From a checkpoint of a small transformer trained on Wikipedia: rotary positions.
MLP neurons of a small language model. Each row is named by its layer, matrix (down: output weights) and neuron, and shows model dimensions 32-127. Each number is 500 + 50 x the weight over its row's rms, rounded and kept within 0 to 999. Numbers have three digits each. A neuron's up and down rows have the sign that makes its largest values positive.
Before each neuron's rows, "fires before" lists the tokens most often just after its 100 highest values on Wikipedia text that the model never trained on.

fires before: ",", " the"
L19.down479:534546446514484541543640526441453523467461519519587449439478497409531478567554451468246459491434462542527545449474478558462455489426541505524577440431547544422398593476563514451487579469445460489467473507530469441507595497541454542512602495628560417485498502529482434569592524494502533487

fires before: "\n"
L7.down304:456419466570528413442563566519586474485455502527396455506384550515543502559566475484348565495483463374511514505474547541504572526466533449431500529478507429668468479483578594571484554526539455518465493450457492506413586513568499456510414574383570493531516510507529563437490511452554454490

fires before: "\n"
L10.down466:526463494418516438439379504514575461439476470503567413471399535515545549502552469536392498509453543531491502513520523498477439453550420545416456492454471428647391478471500481499551414420376566501451526510464552513501520520571579485513520494432602563435507477545454487502536480616439567463

fires before: "\n"
L11.down174:495537452501552451562589525530470411484512497447535459484457502442433550503458418513551434568614595507568565478565447470498507492554490477527408465514508536497517533467515466508484491459451504475597451495599549470556505463482559484462585574514507452489525542471531459393564436503401521569

fires before: "s", "ies"
L20.down179:497591533466559408515493468542501520494577504498471467509517498493462558578502464534401614573404507546422487534480470534398564462442451538437491515530497492563503608537534558519346541584499467484413473549560445553553452519455458499553534459518446483453435511453555483578458458565569506487

fires before: "\n", "s", "-", "M"
L20.down230:461451478477590517424447432545531543463516524551513497501532468528487538443420446463433495573474448506524495427529474458422527517555521461501478495411437433461512429545504403532504522534484530399534597505484487473470497571507567469581500461550597540641445609538565586557552499566452577392

fires before: "\n", "s"
L2.down387:453442418414468507436486581600460415489498509550529512461438530455433501508542462506364495530535501476461537566510445407482419471539544502493523425574559608515503582433478555413517550498594490537419499537463540567484519472526545549468455451490481615507546544490569436399454473546566524539

fires before: "\n", "ed", "s"
L7.down146:494468524524441436535571536479526559552481514430367433414447521493470493587520438543694477484572459561500415496524509564565488491521504426493521544416542557477551511540539474528517516525419503512497583570537573389441491540481591487465565582503483435507509395537480514532581513456539503525

fires before: "-", "\n", "age", "re"
L15.down467:526564418532529580482610504501533468398587478461570555494525521523463461586547623440522465580481470477489477567465493520491479504553493540481491504494569498472501518473455512496407447499496559509584453449493516458500479512468521463647498443454524514506444546426589525587414423563471532452

fires before: "s", "ed", " the", " a", "ing"
L19.down342:452531508478490447555537564539560502515442488514495556481458572416490505554531387574526495440406595461503529482582449540452497473505428480478516479438489482566480451411468482413424501455471456567476581517518523512467514498471526496516554390434378529620470450539544566490527519561549549491

fires before: "c", "ic", "ter", "em", "ia"
L16.down315:498439491543447486529489511494447495507452512442544552465486527503565519482516473540678517416491512477526505540439494517440483453525570501440555516526484518459456539538551545423485450614576486588522544592518557473565527525555572475400549435558502478462576535555480427464498529510537531557

fires before: "2", "0", "1", "3", "6", "7"
L19.down247:484490506536533509488359498541504442579536555501520533542529494445490436434511479509664494390377519516505484470456534505506422493448573501504499589375501388519520504381552436580408483595480467460458567526501422515500426498442531581511438516494489477585529513520521563495546525552523438499

fires before: "s", "ed", "ing", "ja", "ment"
L16.down281:448506470529505510471611565530512455449549564492582440561506554489544382546508507396578521542474478444495478435489439451524428548567543394468448600501536424484487457520501439561627578512572495368519533517562520426463444511526485465503458439540518485567585410536492446412450546541451548493

fires before: "s"
L19.down107:591520523547518426570688441430479467519406529525504469518496521494485478455607464506340391552571536596491533476536511512475561516558446459488518491473394488497512485544552563599553487447510499558525496433425510464537571539554413540571546457517474497458512569499404473545477544533464538415

fires before: "con", "ar", "le", "duc", "lect", "ight"
L12.down14:484476446498531504505510436518451501496475556427413538474484513429536532436420491510395514549467464518528586429519444559530571455528483534568527385483441461491544407446550506452430479474557448590514498538570499527497491419597532444562574449454571548432491474510432512437476384540464598500

fires before: "s", "ing", "ed", "ment"
L18.down303:402556361616462413575484577498494538480485500375538489603507566385569525488484491465400540566516450525371508418525496497613415488567526529386473530404488510582497432476509455540511521489568462423583496434566502469589459507476484512494479466405511488501419459493567415494591457469546513499

fires before: "2", "3", "0", "5", "7", "1"
L20.down77:480447523378512423545512518521581468484499502551608367528448590486479528426486551480178528466442506456486456522458476503524514491491508483435490513471533475523486481510586550485554491531494496491506518574464500515462588438563520447515543520556521547467517518503522418594523547469604514452

fires before: " the", "\n", "ten", " number"
L7.down43:548513508476531486491503483576504512647505564474489431369528461564474536531491554520374460488557592536487539448497529420521583572554422594450530462417519497465489507552491456451538523509447439474469569516543555407478610488562514643487495456520540491531437414503461516556497436509455384529

fires before: "s", "t"
L18.down3:541550586424552557462569506548576426430521580468456407506440433505523507538513561433532446461475389436475472471540502499486496453504413517529565525565589520473534533516469482588500630465527454481475523537507479522504508535542358582518533505430522406539527483528506529477486489492573476544

fires before: " |", ".", ","
L5.down61:520516496440490535522538475473621495520548522546487439584469407431505478536492500507240464502477474539594508524520526456547505523477557468471507418489480455512453508507469449481528540446533497483474501526574456528496524625505486427443546456442528551487608447524460389497509550515501525574

fires before: "ed", "or", "ion", "e"
L19.down216:483488473554585570477530534426492447461477472490396535544562461473457433465545453511460487468421513519421560459500479474543583553510581490578558517445458523503536448503595506558510523429569555579551511533426447479440514593505449468562581519590467509482531548436522469480424472605508611417

fires before: "\n"
L14.down335:460491565405389514544606479510524461509542557510477522588489562507549462314494478444460464560536438534457536486472473501553474515478488529494502551437434514613525520466504467477509434455515499521610544380409535516456511421479608491509503455510562523437531528520519477526464426499450464500

fires before: "t", "d", "an", "ent", "al", "k"
L7.down365:522445536415542534490528466434563542504491654472581538538512406566506549432523481469532491406509525512491493535472506478428385456526481580598537455498506405495375473614514520559471517504463482502464597478469556535498523480468587547570610507510526464516559420508424479504572507465447455497

fires before: "ed", " of", "s", "ing", " the"
L5.down505:447494512468514503454491446532514508497544613396477474544510479479422474556450447454284510510454495493573533398567547434496507475556573520527477510409478517500506472541444495516491501411486456509421613533487439471451466529547451473473507456543531583553585466487452436466523478387550434470

fires before: "\n", "A"
L8.down98:523462463530511480434542567506527585484406477530449472513494451534456601456591498437341457465493521310525582463501463523591430522539509504533463557482432516568564506477496523594495543530535511454494446485446495505545536463515489527453490566486586477535497528484561491498467480498493542597

fires before: " the", " are", " is", "ten"
L17.down492:538486535502492483462462469561492541514433531475450416599518502498519508539524445514865448439537547502570470493457515506439565445616500484500455458591416558497488490438504457473488535464430466561484459502470551489547468484533503453524593506412508581544516493597494489460447380454527511528

fires before: " States", " N", " of", "1", " |", " Kingdom"
L8.down249:494556519497486506517607531492552461535435466475532466465503513507536505545491586456244515483510394403496542418528574494522391507596485460501499481498477518524453443483525630411468425472528516532510512477483573521467479598480506490482457447485535456472549468459515468476478446553440534468

fires before: "2", "6", "7", "0", "3", "8"
L18.down54:451469520533468520394505458424482487437479482593535646592479468510536491440532396413612481516448503463467562468413524558475519428636453441533470508507560432490452484483553565545479401572456515432444631492567499502431522474433475508409635536475493532485577449498528509548478472497482502508

fires before: "\n"
L5.down27:507341517441471528496485508558438469439536577527513389572498467503524484515417537529628508462590556468374474480419543526560481529553513517473419479457424507546491528467480497441532520587495513499551484504556449516480490481510554386495509475461566452490513486568457453528487502498517529535

fires before: " |", ".", "–1", "–0"
L8.down405:470560454497460516467408461556540497507519568592537498540480455450452451536516525528404533521523431562538506515528597486466452445606478477500494446477511477485463465619444556484482507545539431478419563564509457449468468567535406444543532459423529476511503554516446491440419477548494404469

fires before: "-", "\n"
L7.down135:453550459482487473474518531538540428444578531512476423559397499526468453513463449546235461520437513511576581382527431477585463451542574466452501469498568505490521451479482501514564484544446463479542506532488505502481437506506509511543487426442492468399544449480408392511458520463486467540

fires before: "\n", "vi"
L10.down320:544486527504542534436587556505534464540537482447473499581469506539517541489523579484281567408446441481527433423561484488517527497498436553542472534522558473569472503393460511469540423407457568468516510524537519531538543515621525430545450499405410484493481557535401550474519388417534446561

fires before: "p", "amp", "ten", "hi", "ce"
L2.down245:417459495463526474410596442529551491602498519577466541553422512437472627565519508531459512497543493454448531420608443500588488503522446516513419436498552494513546441475505477538534524459445594495462448492464489426541541585465474505507466501571529476481489545384486446509508503481543556498

fires before: "s", "t", "C", " "
L15.down216:487500465539515442439597501495499489559473514472489483522503539418479486504438427477609479554555436560552525449482505473490563460423473439494484424555545602609488580425477529444517492555566466567508454503569384471557525493452446534565553476560523489522491502440429584486546532529537467466

fires before: "\n", "0", " also", "20", "ing"
L2.down278:502519482477570503508534494546467464478490521471390601467525502573563529527509539503480539514471373496507483453482586421544541499540475528488561463491605492483487521428587593557600494597474484479502485492485449489535547557546501578584423438534516572510578511479490639560483376527629509470

fires before: "s", ",", " of", ".", " and"
L20.down334:401523480443497532462681551445536557495459517458435469471514639430564485448469491549498503461455458497557491513442519469523581541467463528489443457474459497564445443529491516527546410433403485468526553382446569543502539486460493520441582571523555499378518457426512508564519485484531565480

fires before: "\n", "or", "s", " "
L18.down205:518587571477510496447797487513497433534529580479485497573453458445514552547496505490226528503440484552418538407534479394454538470452613519586550545459540535485543551481484476514558570438516544455496494506492490437447450454541448456478523522468509574515494432539476504512451491473604468527

fires before: "\n"
L9.down52:494513466451484563434518553434534548544544491541554503527534403544491502441521553484288474548506553507472499482462496446439508549504494457427494445550520495519433552503451519538534471432464403461442431457474537443446579548558493495459539382447505503424510470562463444491474561577462572493

fires before: "n", "st", "el", "duc", "it", "s"
L20.down330:460482487474507509511546528555550484589457532508565443550498498501516389523484520467397494425576492564533536456501495464494510466511429399543466454517502524467510437507500550553414569534515487485547517487556543518431471478449506413549587473424464550474537593544518540559520567556464496416

fires before: "\n"
L11.down409:541514546537468487539605470492498504494488474542519460521514486520379466487561533554230498462549527483479438481469459424502485397417575405488513450548477562467462565477603500440472426436461516467495445455464524474474612574491552571574630392510396423516491474524521445511461482463517479495

fires before: "\n", "-", " ", "20", "19", "|"
L8.down196:582481476619493436400635493490488485462560526483552517509508517484434452454499569570718624538399517481554490532440511504511609541481484556478498551493480459395524542490488467465603468528559528442512448500562544476472483554485603515558451479496506477495510539538478420487532438438526541485

fires before: "\n"
L7.down88:538520562459572484471570516490433420543455525507426539598412494585469478482482493495343493559495421503451512467482548459392447528493481426530536516526520431506502489514568497538520579538499457466565412586483583459485462570553511497427455515521429434454526583512547539512413564522500505473

fires before: "ed", "d", "s"
L20.down308:475505464563491516456623508490462456488510542498469526551546529506501479534472463566341554451430528506514527451496420533537605567478564476442439584485501500547467525450521563597422551475470505502430483504444581416493576486526452491542439457467474553528441462451462438526454553580568547582

fires before: "\n", "-", "=="
L7.down499:526501503407538489494588472530480553361431463552468589558484509619400497516544537485421555530509569475535535411535506559514524523474541520486485563534569495431647515533552519570502482522535521498495498528430519534508507459486503556460484467504453481483485482422501539561440490537479440504

fires before: "\n"
L9.down269:376462470543426543408469477468479489516499496516502426527385395497519544494542440513270555471565467518515483490515433460516504559493419491565496417432510472499597577484534472498513490556436529542552523476486548487549508529486546533512535421494481552534489568586570488455505419474545498463

fires before: " the", "se", " "
L17.down3:510499549561494509476469543606595499509411519505501573482442479510462555408516479450661541580521456520525424496596584481504518496523603512491497490577442464524468477612425505418458541516471494443444549644514490522548547486499519504498500513415447537525533576487484485578541471635483422496

fires before: " of", "ic", "s", "y", "ner"
L7.down229:450486459513442475490591578459462483460516492489395406450552449504488543452512562481575565440533496525515524473539466505544525544473438487568449531451551499523595450512597480488475499557517511535493537508615545431486505503504451572501448449451445439526503525505536426472500430487517482473

fires before: "s", "l", "it", "a", "se"
L12.down298:459527506536478399415477470497417503504505446406556531487471456536492589415550520545369380532525615515519477532506504483520476469470406440489525418555531526530516431465530545483543526517530540476446491394450481536485586499412500430597565566471576483488455551481459508505446524451473465506

fires before: "|", "\n"
L18.down483:502503497579584473469577534567482498585499540524497501476444431567545490487438526475235562524546425518438484438518493440485520491451489459443491572609507513501534539555547500474504576511453570535439539480433522522569447542457431598511537506456506562580531509404516481537456435467465552498

fires before: "2", "7", "3", "0", "6", "1"
L20.down88:486422567502423389475396497503548414490464539525535458486481533468456464415494538459463540438425571498462436512487540460527533456412520554482487489494448465495491525476465468568486526467413500538463501517585479455559490514515547404500443529577472470465437491485541533581498489474511542514

fires before: "s", " of", " |", " at", "ship"
L8.down95:565505496439422474576537407479511518469539434458542511585541511509546434505488445549370441509459476387538605541488490447510512440520443461473535455457535488508516465527435421626487484432503516493449498468426415520543490510503450520543519460447495634535505492510443492461551490488538338538

fires before: " a", " the", " an", ":", " "
L18.down324:494498501471547405473464524511508564401493465501437465409526559424556588448435458496610535596444499587489549520467515516508494492489481521480505527492493547494505505515553419502518526487515409441466533590493461595503556494478497584495423431515565498573423430457526406455608463560490491412

fires before: "ce", "c", "ction", "s", "ch", "ci"
L18.down262:476462528455450556521576476554574515509466469498550474477493537473476473539425447503491529485550497594490496419533412538531467468462530531523463475478516510512513494625585527523435599518502491434547471432572517526474518476493483502527566428531566414608540547416528525554567521543514454521

fires before: "\n", "en", "---|---|---|---|"
L13.down46:527492567449493470525542443574519478479546464478512502456500583467478434583500443518383481445558448491538502459455494555467478494542408455480369516386488439377484518427553526521472472534507473527472532445596487503440540391478559619500592549432558465609443577457461432550617504493527483503

fires before: "==", "===", "A", "|", "The", "-"
L5.down419:519475530457626476526537517481426516462437442502566483419475514455534564471590505429679589491468435538470542634458467540468488487454440553519484538588480450522592482530555489595472429498489510552530460523528581459535453444578530476454490513620415530537457560466546527494522518574464584449

fires before: "\n", "ar", "air", "ed"
L9.down231:570426445493474509558361477537514513399538583458535470524445485479460486477447460481562462537563572428426482451469453480490559527533420531494458523516570560532450472440476444513477529430489551436524570529540555443470436572500481616511433451424477528490509350450506490490585516487442386516

fires before: "v", "ct", "k", "ci", "t", "s"
L16.down106:450543548508505518413474489457496503567497467540524529477466502557468487526534492450611487552499574563549436505417547513468446428546479616496434459542467441560539456543528583474494482493553561502477475604507510583510569596453566392521530541503485564433529442631490510397545496472479490503

fires before: "s", "m", "k", "c", " ", "°"
L20.down28:478470533466487482473363412494533450498657506474414495511536568600522527518487498516542612445486488489567467479454516552534475548476501462478429526513500516500539547557488519517519482477571518511435580490492447545518488458452587476549459487507434474486462520439462576469451560446464444477

fires before: "s", "ed", " ", "tic", "ated", "ation"
L14.down87:491557430463469466571554458511490426583572475542528444560515430460469450440468451536503363506581505524406458456539557464472495416563569484616445641479529501482449533450428511461565459362460457514568465520495498479494529545468363525511470463530517467433443419565477553470527436584558473530

fires before: "s", "t", "ic"
L16.down258:466440387504498471492556478457534516439540468548577452423484584506511566410513514491465481581491439597479478519466540464437624435367463544620491451484492538422431561419512570531399387551568530539537437604544519575467517545463587491454555475488463517451522559476531448456436525467480372498

fires before: ",", " the"
L20.down170:510566457355574525534644590487545436494510482535466510430512525511545468513497447499260480487445522503492505578430505543487469549569428473457484502460503526518551555445517439456458480333487464501462517477526476493443508565502467456595488493485564486480430505560484486405459594494428594526

fires before: "\n", "ence", "o"
L5.down316:533504471493495480548404577475479477500475489500538515495462477453469537536412483532628437598488447530462496493468588499539399416489512538456474515486469444486438512520559505548524480512565468532408484586499475498434525500469543488389516539499504450589516437454457505611473544465532565537

fires before: "s", "e", "al", "ed", "as", "en"
L16.down175:596518461480569476544453487463507487478494517491428484467420450475523464550542443538475503578475496546506583486511572517541523519387484485547546405576610562528541501430495492510574554550486564532530505474573468535497502545549383526479499461521530485453524537475477504497547560520531411608

fires before: "=", "==", "===", "S", "A", "G"
L5.down314:415530487551524489519433575476530426486452435581443462508472473494401456543435512474380522496520423582546516544581539509542551554540542455520470480591519454468445600482423479463417505502506512474427548526529564457533481501517425579561532512601509501541533449492527501502514563459438530524

fires before: "\n", "-"
L5.down53:533498579428555507475525539554552563592549469522468469506525476613460543477427408495478492560484473599502509461583534534482485498587526485478468536385520487496513453597474436562502512498569462486400495527479539482525510497606453472418465585553435417613487496462513502512484541442460463463

fires before: "m", "ma", "k", "ra", "u", "q"
L19.down332:491558511511440427453349556520470590424535498535490513541521469588520497556436400478479499495508490585397479442467534488444519507512463445538506364476436357547516513439416588473525532429548587464493498520554555408543607454414527415499492512465418500517489519472535536464454565563484461538

fires before: "\n", "ed", "ate"
L9.down226:371421569416533483508535556539508501485464454511531445484480491541538554429540468527507515483494599516536579499498509509440432489541503583612452471443501613644453451441498503611452522384474486471443466474462514476466544479535554548445485452398473553383511634484469479557563465577477473496

fires before: "-", "\n"
L5.down278:475584465414466501514482526487576443455501521446509443488421583493485410495430400507470495570404530511613518411439503439575483465514557504473505482528541541543481530403521531530520510499485482499525580536538468505399472440497537553514475464428460469473465380486380386573489538521494437558

fires before: "\n"
L15.down240:461455426450529467477551501541622518442519604519494451593478525530502550520402566410261494533569519506514581509456444573501489493423456512504455443509487526478421445554545565447466531452501531509505426521517588518466475414429604560509533493507542549502507537507485463514470504539470466436

fires before: "\n", "al"
L8.down343:469467547542428425481516457525498529493446518543542462553543571547493502506551459491441539499492490501518428546583484585419496502480450526552550478494543510572465560494530460485500444538444456505477523553474483508434444526400515481528432579396564556447510531580494486519555456497531471537

fires before: "s", "ing", "es", "ed"
L18.down382:444533495441519442484493553568466491501534462559546553489474550434444413490512483428481457461406547551504440466523423484470504507481600494570491433546462519599553557490415520423527443524401525546560457618539586529475460437492439502494539410545446520440431504474471490496552515434576551592

fires before: "p", "amp", "per", "ce"
L2.down216:496535495526538504436491512510521593522567524539501536542467476452448623613504505461391507430516455456606575557542490529487586558553498516549529553392553496516512425410418521463571507490468461543518469420485454495483368581517458458510453627533623455495533487527472465446537535528508516487

fires before: "\n", "ft", "gu", "ma"
L10.down504:463393384510406456468443464548473498427517522540547559543533471480490541497406471468376417434540606455557500529483381520547477439407492550462495434498435453499541549458528396462518441449477530544596510452494509503490533458438502505466571508532532515550498480554522458611608554450601542490

fires before: "\n", ":", "ed", "es"
L12.down475:531494522544467464511570520585599549430477500537408468518464519449540484507472440371369473445538554467431495449516565456519457501595567526578487459411559470482514467535521522498563425457447449537557566483523384472538418532509477497517502445502553480459601495483487467432500527469470551502

fires before: "ed", "al", "in", "ated", "ate", "ing"
L20.down495:484539484487528351461435446545506416473445463474524546523532592435396528476482526524424549533592505455504525555478400448515490552483517485469490448545535390483492468452508517529452460478426525379480471537483588444514550610404531546404410406497476514527475535454552558423415519464559446515

fires before: "\n", "---|---|---|---|", "-", " Party", "E", "N"
L7.down42:548527449495541489527756540538472503531450514596612415519440502470544368483467513445344426504473433467488552482493479569478495456535578438441529546446482508493528442559497523559505508465498518487542484565469561491456471448555468486520517432413498507411526469570472513521511505434531461451

fires before: "|", "==", "-", "=", "ed", "==="
L2.down64:502572488455374471528580505507497530462384489536535492488563532519451458475517456517218480492401505508497452504516454485580441515441507490571490505491563487445484490530433538462514424458475464520446483531522584525471418570549484438505546445393487555497424482473486481468502458481537532511

fires before: "ph", "y", "t", "d", "n", "ham"
L9.down54:427532494506465467454503510441483560518499607431570460577476516447525475470360564574367424595474520485552478552473562542435536474504441396550622465424510467466491466573527480523483539597515459532416504550511559471514476433431467484489584483471467489468443495423474521510521544469484489511

fires before: ".", ",", "il", " to", " and"
L10.down6:485445441584488552417410456602460470399540488511411448443491405499501569556473520486402383467494561462554439448473487500531494529545505562432442502506392490510505450542465412469538531506500478517561464495490530518479411490550626441518496477488528543493507473468601495426411544426488475580

fires before: "age", "y", "o", "ent", "t"
L13.down113:559506460426524450478480455574558462498465522539439557457421502528485566532520543469402567453449506464527439498428515408487477546517480498564493477461427458524496505529488484459550504461456493495523552508614488511498445442402494444512517479460594407498478456484380539505474537439498594525

fires before: "\n"
L11.down497:561447492409421473558499523444531416507470480485525533548481503556491508478418504458484420396511537601504478455431421573561468494500445601562485464474459490519497498559533454577538661447377510440441498507517550538473513483454535438501559489529536420431576505515541440553487461539517431576

fires before: "ed", "s", "ing", "d", "ce", "ment"
L17.down158:475477555545390452490627454516568571503469478461541448562466477431510470526482550543468519415539466584476524498528591488436535511469534537436508547460543507583538515527473500543457617519476462470578491485447531533512494439529508498543468464423559543482487507427470396477522616497504578583

fires before: "ed", "ing", "ual", "t", "ted", "e"
L17.down59:477572545484528484488433472409558491481530487394544530536470544544498506462513491448373458428450556535488456520498480465437489487560456431448490486508408479600592466479428521533506480599538512510507474524391539459569568517477460523519450481453473542524572542474512523474510563600535478507

fires before: "\n", "=", "ma"
L5.down244:460490501534497536570556507568553475440500484448422529567527469432365515437511481515451452519542485474519488521445503503473493467478402512537436441565393479485491520471494437451455435589496502419504532529461420449521450446603452468500509487497563432549501535547558483525514488530429566517

fires before: "\n", "-", "N", "W", " Total"
L7.down441:434505533560515443514637476435545486422452521447506507566569487524512472482527514516500517406511463463547509437465470588452442476497461422563500449542536491573493562493556442410495518458550474425547463460438620506562508552399558500476488494447536497547513453526565492488463483542425578514

fires before: "\n", " to", "ed", "ing", "s"
L7.down134:515486468415561401484540569557476459528481491434440439496421529523547513506515516519397531472492523503390432528533586489460502516441514486580495525421511554477535495453481482532498509543467519566499538451510446490450516502581444472483480490340467413549508538512506481458497513498493577430

fires before: "s", "e", "es", "al", "pa"
L19.down250:525515544574623540401526431472453534481588534424399498474574543483425449497581392526296471526426449552463398473420545531504408524432435458506487544490476531551544525460490500437496460530527600541528485490536448549527536425527482559507502466520549454526419500475549466525517540519548504532

fires before: "-", "\n"
L8.down220:492520493512489504444565475487548473479491599443479426490389497445458470514513494438329447487466545476574540467515506469538476462535652485523537554518523541513489447425530505585477528496541464537581492438438526534495456475483565584602483476386404448493464439452532431471490596501490502459

fires before: "al", "ed", "ist", "bu", "ation"
L16.down10:498482533547499585543451489587454506438432553536537521377518453542517394482455413618436548454556570454459551488536566540521479456490530497534518576527574485377453582519586465482564432548501536569503601529547474526528516388593505490534505547547455489579537522402534373516483571553422544498

fires before: "ad", "as", "en", "A", "P", "|"
L20.down203:532560518509563546560478433554460456523514491461473542420516517573582494481418505510339569493506478557579437545438482525543520548449547469468491436505477444512395556466505541519417471434494478433458599425610476492518526497459471606495554519490449510497525382465454486535467458405476564541

fires before: "s", "ed", "d", " |", "ing"
L9.down335:541600590444450518601618524472523539538513510437447405435522476542560455531457489512531414520481469622523479473533496558455549492562513500481441449490442447519509499453518542492515477331529394521511430400452550529397577503577605486511566433512506482464487494456448431453554463504443590563

fires before: "s", "ical", " of", "or", "ep", "es"
L16.down179:430522474441450538469445504438504572507526425479484604499536483497516496477516509541552547441455548523575520445510511420513488487462487486423574474584490510563467503452592543503484612480442496465490566444358524451483575509569518442497513545414527404432468453472421499477518547461536471534

fires before: "y", "t", "ed", "in", "tion", "al"
L19.down303:552493498579440492496489513511520590475515533514574505474453504455449562508502532508496506536515539540528383468549433545517530479419464604517552507482525467449452431597581459482463480523393506533451597582450521471533545456515557541571547609565476485528575462546517535464541539488479543563

fires before: "\n", ";"
L20.down344:566552514461492458480491557402507500474490477540520369587492521458401505499559490460348455531458453467515554585561506441572414551525484503439532486519518482431512558481534507473519508636457484502481495481413555520632574509516577502512537463554502410548547604512462407515415496471555440450

fires before: "ed", "ing", "te", "e", "es", "ted"
L20.down509:507443536528549425447476527487502528538479479507485534537484556403584454451520439582294478538440455530562457457607439517504462545492538472493518552397439461573492428498613499515550454532457454551550510408489485527428534490543472541464481491438493551517525485481608501528483455558535570462

fires before: "-", "\n", "|"
L7.down32:500508484586455463463492457523542557478543521496536422528575463547471522570513466509206441472493509503522497395474505486561509617452475488550488522488608529450493499498386532555554493496476497468541471455490467535466549513483572518621559456394530423454547484504465434496437479437520476551

fires before: "-", "\n", " "
L5.down390:503438557425478428506549475502557475465513521566464494501509458497504513538530432439185469451452505421477482552504435497439565526476519443468590518441554477545567590575533523476449510484556499496496529462454424507438556377516475525551462534485500486559485530473475490418445459477560538504